Part of a small language model's weights.
Size: 13 layers, width 512, MLP 3072 GELU, vocabulary 47031, 97.7M parameters.
Architecture: LayerNorm before each block, rotary positions, untied embeddings, attention and MLP in parallel.
Training: a variant of Adam for these matrices, 980M tokens, 7479 steps.
MLP neurons of a small language model. Each row is named by its layer, matrix (up: input weights; down: output weights) and neuron, and shows model dimensions 0-63. Each number is 200 + 40 x the weight over its row's rms, rounded and kept within 0 to 999.
After each neuron's rows, "raises" lists the tokens whose logits its output raises most directly, leaving later layers aside.

L10.up2313,156,247,191,240,142,196,178,155,263,267,240,190,221,177,233,201,261,222,169,208,200,235,198,130,176,176,154,247,224,135,270,197,217,183,249,138,172,193,198,223,172,265,252,176,208,147,149,160,191,184,160,253,181,181,166,197,170,281,281,243,235,252,203,148
L10.down2313,152,189,223,222,0,189,236,314,252,121,170,192,206,220,198,150,144,205,164,218,253,264,159,226,185,124,315,208,192,238,244,183,251,207,139,103,262,237,117,228,204,201,258,225,253,210,210,218,142,195,213,185,208,181,169,180,217,206,203,160,156,199,120,196
raises: " of", "c", " to", "ared", "-n"

L10.up501,225,217,206,179,238,136,247,198,93,218,232,206,217,218,176,223,178,238,194,180,218,191,169,301,206,217,205,175,218,168,180,221,232,206,225,193,227,225,168,170,182,216,135,280,195,253,219,210,160,169,210,125,179,203,181,217,220,246,199,207,269,242,151,164
L10.down501,194,116,156,174,317,196,287,121,160,214,193,229,201,234,148,195,167,230,257,253,273,154,138,222,191,152,218,192,141,133,222,181,178,204,182,204,255,231,184,164,233,255,145,265,202,247,184,199,129,170,167,153,278,183,215,124,163,123,215,168,170,202,105,116
raises: " became", " began", " took", " has", " remained"

L10.up2237,141,180,206,176,249,146,135,230,219,195,217,164,214,198,224,218,204,225,207,185,199,254,249,172,109,253,209,193,221,238,147,98,159,233,189,194,225,162,190,202,173,157,189,178,246,199,221,147,156,186,142,171,205,230,245,244,216,198,198,198,237,205,179,199
L10.down2237,232,269,237,136,182,267,170,177,185,148,238,216,195,199,161,232,141,148,196,185,151,224,257,153,195,183,260,166,152,190,232,212,244,207,226,225,216,194,147,248,183,230,230,153,234,219,231,210,64,201,191,240,185,199,159,296,208,234,175,286,147,232,226,184
raises: "\".\n\n", "\".", ".\"\n\n", ".\"", "\","

L10.up2916,145,142,150,204,198,140,234,173,168,150,185,173,237,204,199,183,253,231,177,157,161,218,178,184,176,141,170,266,202,171,141,176,219,107,177,235,176,252,180,185,198,185,160,220,200,222,167,168,194,177,214,187,253,195,174,211,221,173,258,210,204,134,258,214
L10.down2916,134,155,202,196,216,240,187,171,232,158,188,215,207,178,182,160,244,247,185,233,117,259,216,173,266,167,196,280,234,224,143,196,209,154,252,156,216,274,247,164,178,171,177,203,205,220,138,233,195,185,160,212,199,231,211,237,181,178,274,241,115,125,261,271
raises: " about", " over", " approximately", " more", " "

L10.up551,204,251,196,183,225,211,218,184,224,196,169,251,193,234,273,235,165,143,151,177,208,140,249,264,228,145,210,227,234,177,256,164,234,240,163,247,167,247,184,198,182,193,224,159,203,154,215,229,173,176,249,239,162,204,221,189,235,211,160,174,160,244,188,150
L10.down551,182,185,200,266,156,300,214,120,170,227,166,170,121,192,218,186,137,193,215,210,126,234,174,216,223,152,114,152,214,207,224,260,297,185,285,217,181,218,134,189,270,219,229,150,175,152,227,241,214,215,154,267,190,245,246,141,165,163,251,202,202,269,202,212
raises: " on", " upon", " about", " onto", " whether"

L10.up2987,214,286,193,137,259,138,272,198,182,168,115,202,202,181,209,211,204,252,162,207,250,173,217,254,197,232,223,186,257,103,198,191,271,216,178,202,211,208,210,222,183,262,178,216,194,153,232,210,165,187,184,171,231,198,164,162,190,179,142,202,148,299,218,168
L10.down2987,218,221,199,108,268,193,172,119,131,183,144,230,211,167,186,234,115,245,149,209,137,187,185,130,165,206,205,154,257,161,200,184,240,161,162,202,240,152,176,194,203,200,196,252,187,222,206,180,233,181,216,103,283,184,132,117,204,205,211,116,153,248,212,208
raises: " said", " ordered", " suggested", " told", " agreed"

L10.up2650,240,251,179,189,213,210,203,213,205,238,164,219,142,195,174,200,289,249,218,240,182,144,157,281,86,187,177,201,245,291,139,207,227,261,187,145,237,222,274,209,233,185,156,202,157,98,306,174,178,177,178,190,228,180,240,224,184,238,190,181,149,164,182,200
L10.down2650,186,191,204,151,198,163,199,202,210,213,128,220,245,144,159,184,257,268,163,211,170,238,108,307,139,234,173,193,260,254,171,205,224,212,267,231,247,211,308,210,271,158,133,152,163,126,174,146,208,196,219,163,253,161,238,233,184,274,256,144,148,107,248,220
raises: " herself", " Women's", " women's", " her", "°E"

L10.up1826,216,164,189,143,211,240,214,178,209,205,181,179,155,190,210,206,158,166,156,212,237,156,199,208,214,163,173,182,147,151,240,233,241,162,154,276,261,274,165,253,133,250,239,211,244,171,248,171,161,173,197,146,163,277,166,242,216,241,215,252,191,160,181,207
L10.down1826,199,204,170,179,239,171,177,151,151,176,285,221,161,248,156,158,207,156,219,211,151,141,222,170,214,221,220,287,175,177,189,259,219,218,200,236,171,229,208,195,174,160,176,203,154,204,152,168,170,227,214,182,219,219,220,236,273,121,210,195,197,229,250,184
raises: " the", " his", " their", " its", " another"

L10.up1680,234,149,250,159,205,223,301,253,195,236,182,143,147,202,226,122,183,163,166,249,201,176,182,205,186,184,185,251,201,197,252,148,268,214,175,193,195,229,254,208,169,152,236,195,213,250,229,185,203,223,188,217,166,132,142,191,185,263,221,192,137,236,217,187
L10.down1680,152,233,209,263,280,265,209,262,262,255,215,211,194,195,177,184,202,163,239,240,165,258,239,112,157,263,147,196,270,174,306,198,193,255,146,196,147,248,244,210,198,58,148,179,258,171,251,281,107,248,205,235,147,255,206,210,257,239,226,158,145,221,197,161
raises: "-in", "/s", "/", " General", " of"

L10.up714,229,227,132,227,217,105,236,205,185,195,197,148,155,194,269,211,237,220,182,237,195,174,152,249,167,162,164,179,177,147,216,226,219,223,187,225,273,229,243,217,156,264,146,177,229,256,203,219,184,194,238,185,245,143,232,243,206,187,212,163,239,254,191,167
L10.down714,169,185,274,183,292,219,224,205,229,261,160,247,225,156,163,206,144,183,154,233,212,249,233,199,125,170,205,174,206,221,181,193,213,177,250,154,201,198,158,261,181,239,205,191,188,214,214,238,191,216,160,197,221,170,154,262,212,183,147,226,263,185,201,162
raises: " same", " injured", " eliminated", " transformed", " allowed"

L10.up2412,206,146,153,162,229,215,219,235,224,219,198,186,138,145,121,227,229,207,221,136,204,175,258,280,162,112,154,138,168,189,215,151,176,264,156,162,232,210,179,155,144,208,141,189,222,185,240,243,193,200,201,248,191,194,151,188,251,197,165,210,203,280,211,243
L10.down2412,275,222,198,181,139,164,184,257,236,222,169,198,230,225,200,243,184,185,260,197,236,173,194,208,184,223,213,148,155,242,256,172,147,158,180,183,206,191,188,181,191,232,241,234,137,142,209,157,311,153,189,184,322,238,194,270,198,201,291,173,236,220,189,206
raises: "ft", "che", "ster", "e", "er"

L10.up1540,194,260,203,182,198,252,182,293,291,207,130,217,174,197,252,155,220,133,162,262,136,146,208,222,196,142,198,178,141,123,193,162,200,220,177,195,192,267,144,154,205,237,226,168,219,194,246,207,214,158,207,213,196,122,148,208,264,198,271,169,152,174,278,277
L10.down1540,223,218,204,147,227,142,175,232,152,202,235,239,276,174,202,159,215,253,207,191,195,222,191,190,190,155,140,211,242,306,228,184,151,159,223,230,285,168,223,253,163,159,205,176,218,277,163,164,159,185,223,174,150,242,169,262,185,210,207,145,234,273,158,204
raises: " but", " and", ".\n\n", " except", ").\n\n"

L10.up626,129,223,230,187,238,245,189,167,138,187,113,178,288,147,229,120,201,227,225,192,203,184,237,248,226,164,142,145,233,154,170,237,182,211,128,226,228,219,177,202,195,226,205,241,169,261,304,270,213,180,213,147,228,118,176,176,215,172,153,231,164,159,180,218
L10.down626,200,196,240,174,151,188,164,148,217,190,170,271,116,199,227,171,203,213,172,242,185,204,181,221,178,175,248,264,227,148,184,154,204,182,175,208,198,166,182,156,188,239,226,174,198,167,170,180,206,273,192,229,205,148,219,263,227,163,204,166,115,201,244,240
raises: "h", "t", "pe", "a", "e"

L10.up1378,132,189,266,170,233,252,253,247,222,222,158,204,180,136,199,189,255,204,156,260,123,219,220,204,243,209,131,143,168,113,210,185,205,224,180,263,221,164,202,200,113,195,234,184,142,234,180,221,171,223,145,139,183,175,184,242,224,250,157,202,185,164,233,228
L10.down1378,231,195,164,199,267,152,177,92,225,179,248,152,188,196,180,152,220,208,206,222,138,268,223,233,212,167,152,210,191,210,175,231,138,155,228,218,181,210,201,247,203,218,237,268,150,192,177,164,208,125,227,211,165,212,260,199,229,174,268,154,246,165,224,240
raises: " their", " an", " one", " another", " a"

L10.up92,181,285,196,278,231,220,105,177,176,184,198,191,197,208,245,197,216,154,203,225,260,192,148,119,165,249,104,219,241,154,223,99,163,142,120,135,172,199,213,196,120,183,200,198,217,179,269,198,217,212,183,205,160,231,169,230,214,169,195,207,231,225,139,152
L10.down92,235,172,143,181,220,219,171,229,203,244,237,184,195,201,203,151,184,292,209,218,160,205,196,199,267,185,226,216,186,155,204,143,247,242,234,205,160,165,148,174,272,243,160,190,185,220,150,214,186,236,164,203,281,177,203,199,240,194,204,183,170,153,181,220
raises: "'", "’", "en's", " Current", "'s"

L10.up1526,197,213,226,176,272,255,173,219,197,232,248,193,264,235,255,236,186,226,243,151,256,201,155,311,192,135,176,193,138,169,188,165,138,181,157,228,190,192,256,211,141,212,240,250,223,206,277,159,166,200,197,174,223,178,206,174,266,290,181,215,243,262,148,218
L10.down1526,200,241,192,173,228,193,217,156,160,285,267,134,185,193,152,226,207,193,196,147,189,202,263,212,195,194,190,198,179,221,202,212,206,191,278,185,166,83,237,227,158,200,177,164,205,158,217,227,128,163,204,223,213,308,132,194,160,229,214,184,248,165,179,139
raises: "\"", "\"\n", ",\"", ".\"", "\","

L10.up1825,276,200,250,174,230,184,238,250,206,147,192,147,205,219,183,188,281,174,124,193,166,232,241,270,249,120,201,171,94,234,230,227,185,183,190,183,142,219,203,168,201,121,195,248,206,269,147,183,205,151,156,145,217,217,204,224,178,218,268,161,193,268,239,209
L10.down1825,269,183,243,158,302,214,189,197,156,189,228,179,190,182,209,226,177,219,218,192,190,212,162,197,239,183,160,160,165,285,189,188,154,210,205,220,172,183,163,183,152,240,201,173,182,196,169,263,70,191,156,225,256,216,190,239,215,159,183,147,240,218,208,222
raises: " in", " at", " behind", " while", " within"

L10.up406,186,172,123,178,185,233,236,259,222,184,146,224,232,189,208,131,172,206,235,177,166,156,110,220,91,214,192,205,138,132,208,198,242,155,199,205,212,220,214,124,160,228,242,240,225,202,204,159,189,175,200,186,223,157,130,225,269,272,122,153,235,238,222,184
L10.down406,163,224,216,153,304,305,185,210,188,234,202,154,218,224,179,213,225,222,201,217,152,156,269,209,219,212,193,183,239,229,200,165,162,244,170,140,165,206,172,223,245,116,219,174,200,167,231,207,12,215,230,194,205,185,151,157,181,175,177,221,226,164,200,209
raises: "ise", "ic", "ize", "ych", "o"

L10.up820,189,148,204,212,184,186,127,222,205,157,262,204,149,193,213,229,255,227,181,233,221,237,244,164,191,146,230,239,110,248,201,240,146,139,214,172,225,238,166,213,183,177,156,195,212,147,288,273,193,190,203,140,144,220,200,295,216,230,194,154,218,289,190,162
L10.down820,202,261,196,195,144,194,261,256,254,189,112,232,216,244,193,184,187,277,160,205,145,170,133,212,210,214,186,173,229,159,184,197,254,254,208,287,210,165,207,177,243,180,194,225,197,202,198,105,196,156,201,220,215,177,220,98,205,181,145,207,202,183,213,272
raises: " Janeiro", " lesser", " contact", " Peace", "arden"

L10.up1293,200,181,163,132,205,185,269,215,183,177,203,190,198,162,209,215,184,213,294,205,227,251,117,229,195,228,197,161,175,246,176,287,212,194,194,265,176,200,108,161,156,182,166,273,182,142,112,226,209,223,205,215,176,230,252,244,166,202,188,192,268,118,214,181
L10.down1293,223,225,290,222,219,277,125,201,239,187,154,212,168,234,186,179,225,177,133,158,137,247,246,194,272,192,218,285,163,175,230,69,237,212,190,189,226,213,256,192,240,225,182,111,160,245,296,176,206,213,198,164,234,255,195,165,245,221,209,232,135,207,169,248
raises: "rator", " owner", " candidate", " author", " commander"

L10.up1336,153,226,203,190,212,153,240,175,249,205,168,237,191,155,186,223,198,164,126,218,244,168,162,207,225,206,162,297,155,157,185,247,153,177,208,169,232,241,109,219,261,196,194,216,196,295,149,212,195,180,154,131,192,146,177,221,210,210,228,224,245,222,257,209
L10.down1336,195,178,205,222,275,255,171,203,252,232,215,187,202,188,212,166,297,225,183,208,208,209,192,213,258,168,204,145,225,189,245,167,193,180,197,260,277,118,231,171,150,229,158,160,197,123,87,203,169,135,205,152,242,242,115,143,177,158,240,231,178,222,233,200
raises: "um", "ive", "une", "us", "uch"